Part of a small language model's weights: 4 heads of 64.
MLP neurons of a small language model. Each row is named by its layer, matrix (down: output weights) and neuron, and shows model dimensions 0-255. Each number is 128 + 32 x the weight over its row's rms, rounded and kept within 0 to 255. Numbers have three digits each.
After each neuron's rows, "fires before" lists the tokens most often just after its 100 highest values on Wikipedia text that the model never trained on.

L3.down568:158134193113142115162129136115147175121154138091203202065107052070105161134132134152133162109150108151127114159143131160098100121168114151083156231125138134125173110180124156154144166126150202162170154153129131131129158110104167104142128148163143071109118064123123175100163129127109152131143107168170113146127130110175086098113157167058109116109139131104171059151122148163116079095162108089157058144078110146089148069162114072078114150145117149126114123128175122180143098110167081086113102143158093190121134153105117149113082089109137147131123092183131141081107111178098188099137057131177123134120109140157143076101178093120111128097117120122141109144088166074171107095089155106151169101120131060111143124125131095100153069083154120123127160071103139177119118183142054
fires before: "pe", "il", "ul", "p", "ra", "ug"

L8.down250:135160104049095109105088112069137148124145105097102116190126105110135104110126126178123149112129073140136108129142171130122104132156162156139172096066137154142139138134108137122154087111113149103193096182126118127051108146130103136091118132076100142132156125118152177089101176110151096151104160133113161136126131203172156047103121125171143132125171089097147151101124104091114164080126148122060119105167142146154199100136173116135072060141115096141169147052139086169153144113117156128101111106164121107122108095076126220120127107114124117167190127115159168072197125080179134110118080138155128094173118127157165140167162056165120105148111128157163107139098123214146131093189139134141164121134119179149174177099175066082100053121125136113148132070125178093130168121179138
fires before: "m", "il"

L6.down467:127111121155084098103174079119153089129084144132123151102054128087138155151234129120144115148184126122132150139131121149114147123102132161129154182157098092160131138158105177092177084070125094111093192110141124173123167164192221156126103160138136131138153159164134183192175134144106145148168135126090098137106088155148107106123114100089096083107068210177176111111095051153101145078090129120183184123153125171125144118108190132126123118161118068132113105117143159102136161116077070096081174117123152115161124125135064091114165176123125106083126123146159088074175175111142177131160130078119152111084209106106124141110103146106142155070112132160114149169125169111119072109158152144119133146100117099068121107181178123127124096089085138112119138193116168114103119129110123
fires before: "p", "n", "m", "port", "ern", "re"

L8.down785:113143093090132151116131043151117046166163133124100141098179113142116147108125085112172153107186072180172104158123063121138116146115112125143154134178148106123127136089097172135128140160122090136148057116156111101095175124139115156121121103112125113099103135130064127147159100131139100135098113129134108187084144174125161146171097053150105156145158101124111134145127093126220129075143137116078132179129154170131099106151125075105066088095142125147111169155108169171103114131117174146171130120072166163113167134126130130160120144129177073220127143054133128080112183060109135110107128134112091153129138071126119077055131113097128175142153140164134155125064126199119185136133121135148093066199150143126152195089153103108174072111146126138141147118188131159125195119123078
fires before: "l", "el", "lish"

L3.down499:134097130213111045121112107146185136109120103165139118108106121091166120166137110167160135200101169148156164114125096085124085123108113149149123108091122076137127095141166168104156076108143088141169069189146122158102095132208159142114132137126118109065070068119125201153108154151151128163141140166117123142124144125108096147126088142122078122078147120151174173137154149140086166139156103139148115169199073119101096117173136223096110081135133061060096117130132041108142143140162113128111141168117191173117143127143116057107131156155106130157139078139070129113098148133128117145178143097139129157092153074138105121134076074165158114109097098149142190104136165108145146095180081115130184102121194134176137104106178152102110159113123101137105183134134121119059102111137079
fires before: "ing", "es", "ed", "an", "ey"

L3.down473:165089133114127118107138160109148120150154072137098106144112121190173114141088116127109111052213143123132110111084155136106206174089171131134109116132127165115177152134153126117121082118101127123138135141093125076093132144139176108243095105105185110139206134141073118087165081138106120119175134140196127088196110126139206117105102140128119135153184111132113139142069127077152089163120130161164092156145143114152119128076185089114193153148131164074120169101141132147196200101074101126121154101136098121126101104117149109103123168107090147143146140157066154061096141082151130134125129155163159119128077085111145128148095158076152176137088152097177163155180122154121118111072104107122110083152138120137168074102156085122090112144127105094082155078115157099102140112216139
fires before: "s", "t", "ulation", "l", "k"

L6.down756:112145102140102074182103152127152140119179165147135115154120148118115106174102104119183126073075130161094127171100102155125110139151120161093193124180125162171139102150133097090129101162157113143085141094087124148123145126133145115130142136138112121132105083125167109167136088123135163118215069137096138110078092126162109111119140089147140157135117169159110128145094062159119161058089160104118126185093123132173183164114117194115083094090139143135168083178119156099158089106127096180145130076131176119110202121169096094097070045112150151149160081097148171113084115110101061141087137154157097196168114159136094145181125127138091135182103113128150095170133110105119106177124122120158099144094021129101174141139148133093128182120124154177198147113159103152147043098177095
fires before: "-"

L5.down76:124149103106085126095102168151121099099166146056178168076107084160167122097066143193063105081118144174113101162167124120101144111165200138125121164081114135111140152169092123178190157157102185124181134132127135097165067117135161118166135123104137110144119095144157139162124176097104177136126170172115104134096149066095138095119149130194143067111128081122156142087100202090098158178128143124129145132151107087121083107163105105097131084152175083095128108083175158121133088120125089087162154107127114148085145188121115183102054131146114049146162085106144205178145130129178135142130080132098094115125103164191158160185163164089115107111072150108122146171083091153112165161128095112120170126116102141127140140110119143120177155144125080099100100093162158164120110103157079
fires before: "s", "p", ":", "w", "pe", "/"

L3.down287:104151093163132191124135133151166099159159102164167129167154039112158133137098173150098114074163147091120084166211044152201153183060089186181172156149159134112185139105115110146090143138141111100072125070100126080109170156118154173163149102091131097070130117140116136139129067117134180102052069085149111152175156123110075150111140095177115097133091171128143140123119096116156156112101155091183117105125115109133198131099200106135154119183155147152127127111114178122183127154087088088157152095122122140105151149185108133129090073057121108139186119151136158136148131198134136107107126092122146113124114131157048116132143123146114161154128120163133137135097179113108129099134092123133138160095165102093114107115099067108145124133162095109127136086072087162121125071146102
fires before: "ed", "ing", "t", "le", "s", "."

L3.down501:083139127121136100113138163127182220083070073139084111123172114121141092186137154159113151066187139192157181167126150147150097176128112183146132175142099099109130162156131206160124117171151132127184106103136144109145100121159109172122173096166125176127170175137143109181111123056132108118097160087078170146094160077163153038098127156119097114139124161144165163166144160148149117100146115116120117096137074104113169154110130116113111134141105072137117123074125107151152111101135158028167106112130146124134107172072172107163107143090121110108131086097128100105121183134113143074163083139170111185174096143151189112154122107067113127116059143072153131092132108173145086141139149116127124118130073058068152109153133160149101149096120173155084113182107127088109115125096099
fires before: "ite", "at", "om", "ough", "il", "erv"

L5.down615:162145049110193173181200076120115127127087110150137127178130172147133098086129052144121094142147148154088145138170127095158194106166132104177211093183045167115093080139126111047111103146134120092073147097114150143066148104105131097093141142081109143135146105148141139088142118100117187122151142148174131066087140122167150097166121109097105139120098141170170128091096129172085163051148114092129179123120095140169121115079157182091116105095148111154159135115151142126126059117133101174151127093136161106125100138187124156148148119168157131112141148109189129126176149150112129104054105107141077170124101106142128070159122142057105110161133128120115141150024121142137126109165150153129148077105126121152153154135165118169144108176123158179189105105140152111095156089102113
fires before: "-"

L8.down484:095125161114071104099137121131138100194130146100082165140096084197172109166063155161133118145153138120092090119090121074143125102069099123164090117106113167145172095142097137124130180139118116154152116120139110089116121121192098124134070107077110131088114085150148054121101145108129153114072176088170100133139101148130126147116094129120114110146102087093160186100139090228191131159170124064071168132179081115142108173132134181154124142117162178104114095133112082137089125207132110118101116096135143092212111164090157161171156130087140166141133080158097143114125111143103134210112077103138146112120177097125137168116173158109140097151162136186122124114164182120092196089152117120127181106138155106155086131109115173119131138072138102143178131107171134174191054135123106
fires before: "ly"

L8.down531:128034095107145175138164121111156081148118103130110119146120121107195137143117122136172073129143153187131108127154147171069158106107089180145112118136080122153129110179154161196135035113075201142159158154103068138050199134119116088140077113120117068164124121135128171130131106191161117114148077171170145134125170146072110102144097174107143149143102099190126170164136105140171119100138122153164111084081161128080143139136163137168139159075155075104136135099061110177109108105168139127103122150074111148034159137123125122128156112074137191130119115121140166091114116103091128114135102134101161129140099145155110156131136173135119161085101144125198144141086154126140170152141148148081146071109139131181155131065148110148057133125142120127144130062158108133071102062146139
fires before: "–", "id", "6", "7"

L6.down953:163121153111103128171114091090169096127136151099107076195123163121124162140130104144157130056165095071158121099126141169151096133147139135146127108137175147149154139147091148151162104133105124095143044142154084158094123121132124199068117182089100082135126147179184152130118064119116207039156133137135155089119120100150065074157183141162135136111170145092151149132117123080135137149144105146100154127140152119121070147109134077138139128119090102144063102071073079182124078166123146112107086171129215151175076204137151099098126132119093169181122148094175143127114117100147102106135118114152106134108171166109130161145215108199098143183172147181156147105110057073152136082099131138150114132128104138114122104181069113109099116141138123131092132133183110121128138120173092
fires before: "on", "ission", "un", "it", "e", "and"

L6.down681:157116109073125116096132104161080166169123086139166094093174136066129176121136125155166127140140116159148127057169121139139146147092104161102163125136104237089146132107107109127171109117135095134098195148144116110127088128098133128091107096186110098141113143127147132176148167110111090129107057141190070107097136158141086117116126157155104167149196119156168146163147143156114211074165158146092117112104188148111107158159136141161167131121121111136146184133136128134107111161074094096111197110145128083123089155105079126158112078135110194215154151120127064086061169136087141118066167167173142202155136109102134130122108126137059128106134136167138129089115124110144143043104154089042120117104113114180099160093134088104133086108132127146124153166118072140155116138070114
fires before: "an", "ab", "and", "e", "A", "ak"

L6.down698:177120125065109159184170119107147097124107149113152163127133144105094139139159134157159126151170116123064083148135125085118132146156098181123199122122089105110125145149116149122118114150131162103108141144091085122089076115131160153109167079125109108159110151161122099161100144140127126122146161141110185094176164107144147183153096195113153109168107115125089177070100089135132138153150111107089137178094130103139082092152148189135208130073142096088150048143051148060115127126133143101116102078138110140098163191082117157134038130130125138099138176056127128125100166164069162176125188101118129105080120143112148144114098128168185149119152159100114120118142172135140142042168151109074143135121133147125169077093179104135117097104075136125126132147202122181121120164077027
fires before: " to", " in", ",", " by", "ly", " with"

L6.down970:126068088232154065112126134115135108074138082156075015111124163198111105060137119161143170122143111100076119160148138148165141145160145170131191140147159118115093133125135157064098105156147149121094182144106074129133158133157128121156155133116103114126158111064158131095176144076140085156161168094077137120129115125109137090172098135174168115099139094160153146100101067106124119153152152192128129152137147110153089062168141115115093120156136120131163117071044112075157129142118084115136119174110157175150138090142142197106114119083140142087128115160125119125119142112197144113119164125169147133070110119136162124073117090097117137127167147168110136178143125142061153119158079077147130149087117098111141075106172174171137140125145172174116043146116191141173125103143109
fires before: " States", " King", "\n"

L5.down291:168088114129058085088166059112177133068129148115157164146135118151128119151149163179151150157195161108136166120140142127128110139115115082170094064111080141112100076062144121105161132149111135097119154160100160157103164164169101090125194143186130076102157113129123143180160147145107168118138108137151135173104125183140066077077158080108167093130106186126101133145081080135152141128135148166161161126096060130092094206114155145102108070118146143125151137144147123102136108084091107141112149121153100081137113169152131202106124101137134093207208081107164135120112110181144118124157120154133083159127121111134136140094077108113083147088150137143172104123176116036086175120143123089118108095109151070138178131164093091051147108113068162112158160137160156158097144166135120
fires before: "ect", " /", "ail", "erm", "inal", "est"

L6.down458:116127096130104094133078153184099148136130165147125122109158130167174127093166095189145151123121140132135129144162100152086123102137142091107158145115100127083114128158120140106119174085127148147127116173165151094149125156133147126122121081173114162122154070146145151084137171203063068101096143146082083174148106158111118110044107141121095142172206135130153176125116114107145133146090124143228098125158090143152122105149118092150120145151191084051067154108135115090134137158106134123180129129170125100118121178079092188135125137111197128122116175146141110150090105162127184125150182098147097165103116182198142141047138173173105101084081145111099137136126004161112114105148135156176114106159095104148114108081146143076125127134085131104119141136151174139083085064177101
fires before: "tern", "mer", "qu", "ign", "E", "al"

L3.down452:172135129137124161087118122082160109118069169108086149137105112111111115104148155147082128181137195198107077179167210056169146152111093125086077170112090128132138133079125128096141071123142138092069170180144088110094130168146121203129111157244124113159160088172123209118182154154066105145144146144114154148127160075122138068108174134066096139121111104164140117131089147110160088127184152120147132105079118171148109151147136145090103091181130082170115132102135148111105150152083134171087125082211164170120139133099150094148149128170129142102184126120149142174064101151106115101137127103127114107092084112094118120132142077170138138094129156131120139169082142186108171112121130088135196110129173108154078121093088106084102165120125123113119155158121126099121098167137145
fires before: "p", "land", "v", "port", "l", "ris"

L6.down129:132107082124135163091124171031150117206169177091151052148133108137130103097124147111158195131123118148111137059133120133142105125141163093080122090163080086104136109125098177133147143119136152096130170114077096123131105136150139133111087179143124131139152176167094188084106069125147100170140144131151074161137172170108124085117102157144144104082152140145133137139118122163188140119153096119182132131087111143093167127127128169050168124151117099110154143128162142128143028117128152176127141119098166169136105102173071112167147089116145092099222146136169107138141109153100099122124100212127148144095128132126101059100061036173114100124137136119131189113121130112166155129136101133146185159130126098157133194154099117106157097109089078183142140094143084111073139061166115
fires before: "ion", "c", "its", "it", "l", "iversity"

L8.down810:134120148156149097140114142096132146162137076147169114144108130147117185179160139141118074114172102133215139151121059152141064154155133111094177143128167080052122142189121130132106144127188136087125138111133127108157100110120202145099094112169140104193095166109127160091121101087147133137129124084169162099115128159124138107135131076144157144106170230128067157164100158132151129090126068106178178108091119109177077150060104140117103141146110130120091129139150129078113110129092104086127154157102122179195154153148100148117071146089152092142155126102096151124107153081143106133158152120110105087054139156130112145144110079197102166104156144156107128139120196086084123126135104166134120212117091073150107167129079052172084104101115130061105108105189110171147104151097138
fires before: " |", " /", "%", "ack", "em"

L5.down271:184123125104094129077118156116140121162098104159099156159150144153091091101150161145142128164093135090163104109182124109114107109172187106095123170119105141060155173058162159090109170142114207116117151149141171122128065141110102152129152174110082173147137123107149077174177143129113132144145130117138128142095117101191138119121063157104163118149164156191126137157110106159137082134166153147107116137115096123155098147177128124160144115150137062100088165086122082133158158117150164078052103182145057139147154114219117187078153125153098112188111142114125068070135113155086123133123140126105147140107156130087132141042113144183204095095087118115047118143117064099111135125127095118099120169115164177117171138186161121110096068119088133117121111176073136118110130109149190
fires before: "ak", "E", ".", "N", "W", "al"

L8.down718:130184130105146127085086126134159151144097128203138164025137108228125060178114151099124140173084164141147119105085137172151085154104112132101123152145136141106104079148142091105188122180151135128141180082132120200058167091134161145075081116054148146076111171120130149129106181092042163132179106150132151111112146173133186134133089102148143111079146092093151123182154055128131136166103130160176116113127132094167098177110149120044142131146185180137119123077128101170080153133120152094103064108142152138144072131143130147122070096144113171177134187153127159129138129169117124137133084075148121181133116140154185127107081121147158167163130131099129141087121087123121120085114132091115136116147136038126121117152129139157100118131099091139096124157122107154120106146141102
fires before: "al", " as", "ly", "ally"

L3.down935:088141115120165126093093092139114079158100162125131140082106103169135169137119110143107167127090138127159129167103103096073139188143135108128181119157134092166125111096103164107082101188083165150133116132126125132087106167121145201155122205187138077095123105086124115083071128143069168094177123169145111076116126089111164125074167117060142141144107155142161168141097129078182124124132127134156136235109155145149117102095163144145116084131171142188170121118112113175133111134109103095105146048124130155064111174104149152103158126126166150073119170115134090135067128089128174157190132096154162143114124094148199149085100150167061086186119177176090108126141077111142105193171136122110093153113121150124142108068184135115051144122148105131166088114105159115106136103136096
fires before: " States", "\n", " S", " |", " King"

L6.down900:126072129141023124192090105140125153138120120092100131110154114125202105138106161129159120153144133164173115091113142121145139165146151101138113210135173154116106086142145157124154132137160197103118165147129149142131081157132083087167123160194105112062163138112080147085182101086134137128091142088139073144121066179123147113077137134118093144148165110149138151122154096179161114138070127177106069135102106174204152084128137125107155118130122118083163217133137099111064103103157123182102182114094102126099139165144121167119092163100119112101078161066139068107138165135117127131096169193171144128128174092121153106105058108099151110101080120102107140118133139109127200129077103137143142110112148137180114146161131095109161096093185137133037131127164089119119125108192178
fires before: "an", "a", "d", "ak"

L8.down540:079079155131149176104115147152146138085102148165124136147127111120149161120116113164097129215068166098075121182153105093103097098127134148185119116081141137091145150143092137153152126147076137113137103123125080141142147154153122109164137099127138119100241125201151092093149229120156154185071115113085161095099151207091085099134137092091184099106094111148094134093132112088191127134102167105134077144139125144077186120100109184170165150154153082153086115108142174165056080164136131135128176083124085128178108157100117131122118103153170180107117124130110112157125139108141074151077157124138160095143096085137081119129062072136163138174129176171074105125076171116161176090161156107152145124115102124150111088130172064113138120105116135136140120149071125113144177126137131
fires before: " to", " until", "–"

L5.down784:163113131176126098114121108152138081195108135180097065096169087104139117139121106060103083110126124112140100187118154099150137199127118062083173123066135153133136126119135120200167107096138014131081105082124174143139134175166151113062064129119183126098103111188110172100102154140166183083140125134169172200096119154148067110114110115112129091104134127127134139148198137141107112114148118152064113159131177114134179183130106096139144126131131113147204106121079125090108169101121175107133104111134124128118091179146134144114164161119133138108164098149102122088138110108170066124144101142159133160164113199141119086129147093140122114115132145116142125109130201107113140198148162146110108113070065184114106150121127133116127122152068052120178107098141114067174148126146173
fires before: "a", "is", "us", "as", "at", "ic"

L8.down341:132147110048097120080163108095176138127153050124094139100139222090097117159150185123157130067097094203120147167145137081105164133114116091114113096165173113131161138106191187083151129102143093127094135115137190099121121112145115193075135131089136106123133156123152145155163142158122151123155152132191152062169136124164168068170128222135089125078114108131143094148165106136133189109100104160141160062142080107107103061091112112083178128158115087143143123138158156159091077121146107129160094141093117111096084154094128112099146138123154174106168081111105155156134078151131091119170070101132124166145192138123145153109115135205138165095107142095187125128126160176143152093092118130137112181088125172113117126132152172085119058076120093165126167114120151145132095097109092
fires before: "5", "o", "6", "0", "8", "el"

L6.down208:141132113179135118167157132105175111145179143140140123167117138156162136097098144111105161087132102135128162101145053105093098078144109126082117112062128122120113145149120105111144036166078096139077142194117186153117138151115171208088104143131111127136157144089177138139181163136165120166096174105103124127108126104146082142099180136068101122152206084065071140079089167093158182106131125095137113130075111151109128106133152115115119152139147080121124159164069105126071101102091169103093111119152156112098144107128122142180042090120154094181176123194093121099143081106149103068161116179130158172110186171124146125146180075121128140123115131163138107132136125132139118096179112099127161210111112167111100131147104175145093173192108160068132112113115163203126114130132184
fires before: "%", " (", " |"

L3.down161:072180155092144121129190114185111156101155075121131063168154098117127156100139138131113168095149116128159165130118133104058125131109165104102183152131092137087103138114114126201103120110141110159117070054192061151195055083105189120144118140170115116177098074129091153091138102140160155159152116127092159168145100150103118137117088132133106098110147184067090108094125148119115075091157106156091145109084162135122107113150118202138140184128126124132128126161189180106083121113135132172164088155141186191115132101085106140156098186157106060142160125095158114085147116141135150119125102060114150120129159156154156156112081181138078147111116186097172159098117087131118130108175122035141120187191138138139125137168114166106146129144134078127131133142091148123149091060141164
fires before: "t", "ter", "th", "iver", "d"

L6.down146:145145101187175153088139102121116133161138144058110043176180156142165144150089142127109155120108121112201112115155156075148079178130084086070110159152134202124125106129146124161078129089120169132078160171168113124127167150141104184130179102097129147084077097115163105100097054106170074158094148136155113107084115083153120136120179171076115100118151156177114123126124177118147136070169109085134151111113063127112083107103137130131132127099108140171115108128218102181131108125127137099158117144177132116100159147100134117159137085145093058159145186182140085077099130060122075148138130122111145109117154128072150171139092129078139163156140126103101156086138143139127155115147121081081207140170112109129139141123132183183103134099101084116142167179104139171181124126133196
fires before: ":", "/", " |", "C", "s", "ite"

L3.down686:173178143144136132194058129129115151117130142077127128171091175131164114159061118100124106118152168092115143128149180156171114111127113131101110130118108146101107161074153166105123118171087171096141099132186128132151117182176172066126174081143156094188092077085121169157112143184174141116141158165128143099099127156122096192124092116121168133101148125155070106118105211111106098123080114120181134112078090140131114130146128142129092110135117126184110164156150125098112121082072146214146129132141125152085177139069068163152116150085172164115133102134037176115126092114120113137109150062104107145108079134129160132117164104138090117152162107140133124128137100098115087135135137102176058098118124162165058085132174168061073152173156150096112131067105120109149132203178156
fires before: "es", "hed", "ed", "a", "st", "ell"

L6.down257:112113095113121147087090167162107124091134116099125142120131142164140084151164126161109090089175221082070138191196157083138124155105133102123132113183161114136099128097125133152059153139095130118102142126165134219141072150171139072164126157097152114191143152137133129174128121140132124137109155147134095113095123140052054136061138093138121134194100142080106160202134090126114145094128126145134138137084199128158086148144172185122079137114136121120122091110127096158135100168091092095151160182080117156172107124135124116182148101091166079114128109141139125122127165146124116149168176085147181126189151149146124172125118140123136121124096086177107101124078117097122188090090117113107114119092092143167062116076124083126162125081157128160172207183137156103077100084142054
fires before: " of", "and", "'s", "ad", " to", "g"

L8.down417:118118082075171091168154085123155101132166148087132138168131130078124122154107118129142181189170102185143076144093137058114139157172114126109160150119136171078082104147115086150133096093112112118141169118122142141103104142143125157131155163081140115155139053101093135142122110131168118193146180141153157100117118111119128159102166097097160132132127093129094090100133047149089093113130181154063163146086188183132114211107168164098134113122106112112072138168066083138075139178142129174116146137144070064141103162094169122115122138105101178117077149105141138138020153107168096154147125053147178132141114133164136068145164075153178159180151117120098089129101108102142132141142129145140140130130155123177102140133162144129161147086175088155151199087190106073098116135126087
fires before: "\n", ",", " (", " and", "\n\n", "."

L3.down383:095168188121142144111097154135138107169073116128089159159113185175110064114140095140112143158131095130124091101112072156096143145126093092166170113098108183085193185132175170167120133093056143113170123148081109145126083087136196129102136102046145114119091093130140111147162163122111133143128109143131105107137180102110140137119134149183090119155104175137174135164132026149108115158172113144177099172175112120137098146092155095092102150122091141124143121016144144105159159113165137125179121122100165095094142136102154142139135095122128102184111121128172087180061152031135119163160090113115124102103112151149164131071161115168159088182168174122110106076137118129163132147080102036109165128152116160090169125125129139134128151152074153138118103123090123194128161107124144
fires before: "le", "al", "ial", "he", "iet", "um"

L8.down700:165130098080121072108104112067133163133113109089142174145132145072161095090088153138066157085155166177160108091118098060101154132098127169118122168153120166174156134083175120084117141209164073142164136080085076141171138162132162093073180145098114153131121137129085148133066155132178215144168110116140153123133101126129121102093110177124104115113155082112146125197171133128097141095140181159156061172135171158175104111103085112181113141101157123139101099181129153099162176142141132118104122164145151139101089137150121138144094142072108094130162146121121113141099197106124189114062150144141148092091084113090126155178084099087136149156121149117136122147167135188137102171122130165178127139118133178029137090091089163112145095083127096101128094129131131069132102187115101
fires before: " ", " by", "om", "ite"

L6.down562:143120143132096124105062084107110137090171108119142170099140124088115205134172117130181113168194128130133131184139168116171092094092104113164155150156111089187082077113111120126112147122150148192155126139107101127112092112135131147127169095103136101131108120111117074194130174172099098116188149128151072147112098111107141124126102093140073122183114110097116104122106077117145160138131161136148171162150115164156152138137145116082169131160140123128097122063136157162113108088073156185172164207108153115090099121121102114086072200124138102181162082066112189149106108117124162162118100127138152148127103091135138149108075073131175142149166077098152119123124181136087120105171121165147066135223131124125101126194217096096114131145085094160076133091096143185148055122088122
fires before: ",", "ern", "el", " -", " "

L5.down662:150170127140100144093128136100088161107096111130120140104108139102117124159138178180139165142129096115156158094122106108100125131106162090184143159103138183120158063181108189240080078148148115168136169116181153149156128098143113131143133147086137074202102132103118128173169087133095147157100137177154111207124060183137097162137114117112103208094092089142174185132156172193133117154103123106137119079173141168070147141162155146137148149085119134091125134140172090153127161112178047104078126099128095158113119121067168111153070131126151106155078114114091105092136095072113114124155097082095078075132139113147138105108103066134099102188151148128141103094104159159110120122122163083158122141083142136127095162122161153111163072146166151170137134110105055093143135068154124
fires before: "es", "o", "ing", "ed", "ement", "ation"

L6.down65:127087117106114161126146133161159112140099154151135141123091155160112125171119129097142124094149129112146107138122120119140115085126112129159091201145087154150183110141204159091139084078127156144140132090067152210114127155104173175125106088126129124149158103153052129166107129065154146141131093141144152086173159173138165108173134134117138161173108152114110230086101103150133135074121073116126066090202150137129073137145153102108149178138109075150149146063091173151080171122110140206157156130091100115100147166102114180103111119114116130136105123141098140174113144125179145166110107135152101190123081139108141127182097087169114111148105159156138100053088080166140139106146128089125097212066112169113136073074172122126096067122092101078124169132149089176097171075124109
fires before: "er", "ers", "al", "ement", "r", "um"

L6.down338:136138104144091115196131168088119188143128156103179121136113165181115064146105100150196145122135139106106112087157119144092116112177107114092132098168137076145114055106146095097136159109142140115106144149083058146118108092185073151126179101142129137174090076103150134182122159117166127124070090108117115126175172098107138087150137150119137134138164138115187225122082115112117055137104140135175070112126092095172164152091103196132144073113146126134172091117108139137090149140082138114163136135127129114135097139087125164071118121136203102118135129156131155091127138120107166125152110116240193153164146099079157116131097096101107102108154105142094043077157165117124140099144117132164172136133190130162167175127108083118111112058092113140156194151123094147122159128197138
fires before: "m", "se", "ur", "-", "s"

L5.down159:114088085104160152144142123114086091105075101146160167089169117164137118114127139148150167130113166157116099104133114109121144091089138094090071128151138113132145137122149101126106152104132104115181147094052125135132074126178089158130112145144168146183151101152099114179157099074139128154117131186176133087174101170137164160157103125068118129140136125129086144102108136141141093127092117129118159083143190149132078184140136115113158085168133085130120108099094082108126091154193127078098133144132116174076149095150143148091115091150137081126156179142186166096104128071158151217091124128098147104116068239162037165126158178122123101140145046120140144115102142158141201128168129072055116145087145158202150092184138127086116119119092148135125206143184110152130124143119115
fires before: " |", "0", ".", ",", "1", ":"

L3.down625:129148099135124099116151160168178093144112134162183179163139122123096155153108143150118095078116114160130090134140093111073079145169117112171075134084091084091110164145145136178104122108119145112112176117129083081080157195100133165131188156158128101134135071096057159071146072170182148086146075127096131195072121145137088112092166163084146171145137091109107102107142137154171126123133148154119134123095140111114144085070117142160157073204138118108112121155158124135093118110103106133112127107136103054086133054153171090135100183142166098185163143172083141089067104116122141141119160127116147142097177164132183157130136075109133123100152142179174155164178134071147138126137153102159151162105172082096137121139136095087133136141131115171110177094155111193049158127124217
fires before: "art", "end", "l", "ter", "th", "ine"

L6.down474:143098113079160158146178106118125152152121075177171116067154152152080116153075137093119127133123128159099140156167127122138091123071151192102157159156119145061126072103101147129113088153139153198151131077149127060129102129195091108096107070106156121125134132168143135093106131096195169141104114112154071128062161122158133122146077123190146156140159126068093126123131138111162195122037166121064140087141190126127154113154173115153177105087117191126088129122123067142126106087103142171128178164165158126132108149149070113139104166145128158176102156114131130120097086131111204130120057171157110176108139147140110116106120184170094113098130106139154113160106112177126173125085139155132135124114137063192130128115074123135106069070124112107119136137180082208111110096123119
fires before: "e", "is", "25"

L3.down771:137102130092112101118116144136048145159192181219127151158110122114130132138097101160127093144057155128169152139128061128141113117133132116160191088105112117200135105140185097139146137163105111109136153159138122120093121126132129113084151183136170152181127159184110144101054087145066124145129132124117146080167118104139104125173163113138080110147059098120186093099099098193163163136145106094179106133146114145131147075124107133104201090149101146147145097115182092150084108135200174144116111124162119164144146122135157182148094086095109088126148150145135125157132118143166114090179092136084088151172144152190039172152062078142090135105143129179087104155101166152099145110126138106184122095080100127133130192099172144150061117081085151104130145145099081150111174090122087
fires before: "ord", "ount", "om", "el", "al", "iet"

L6.down556:115109107146116128107136111098154178133086139148192143148142176156120069119126133144092157147080104081094141110103066125131105192142180164042163083157125093080065122106148097092071166151122116125127183150151115122135107136150141172169168100133122144127099154181094142151134099118116108068149108085094105090175112115150145146201128133154048078071142126161095107144087113149189194090180176131082141148101165129156144098086153151087135150100087118117185141137121115155079120116055087105163119131164157189119101140106176103146108165116079155112186130100095112131162096129117133141118158084161116122138106167146129156122127115162086108086137173124227119169141085126148131111123136149178119165122120120184094166106136116112145141126038130161106128151047157118095190107117170
fires before: ".", " |", ";", "m"

L8.down783:079139118157134183138201133083086151196082113112168138099121170101117148237098122104097137172122180124125121148065076131096115213154113116135139163108134136148074109126153156085094124104158134152162147135122157075086149105149165189092134090126129170104070073090113134116145093121149120173110142147160129114123137144054103126158131118177116127124122110123092176128126112122158159113125137102127138125145152136109128132082092139155141161112131136179122135141131156107126173112128116123123092134150145096109147219031165122099157113147101040132079083051079112109115063113121144130097152111105162116114120140123201121132131137153123163109127092098160163086104138153177132142123119164120110180134108107172106112177110117092135055170120176093149176155146231106071162128135060
fires before: "10", "5", "6", "20", "06", "11"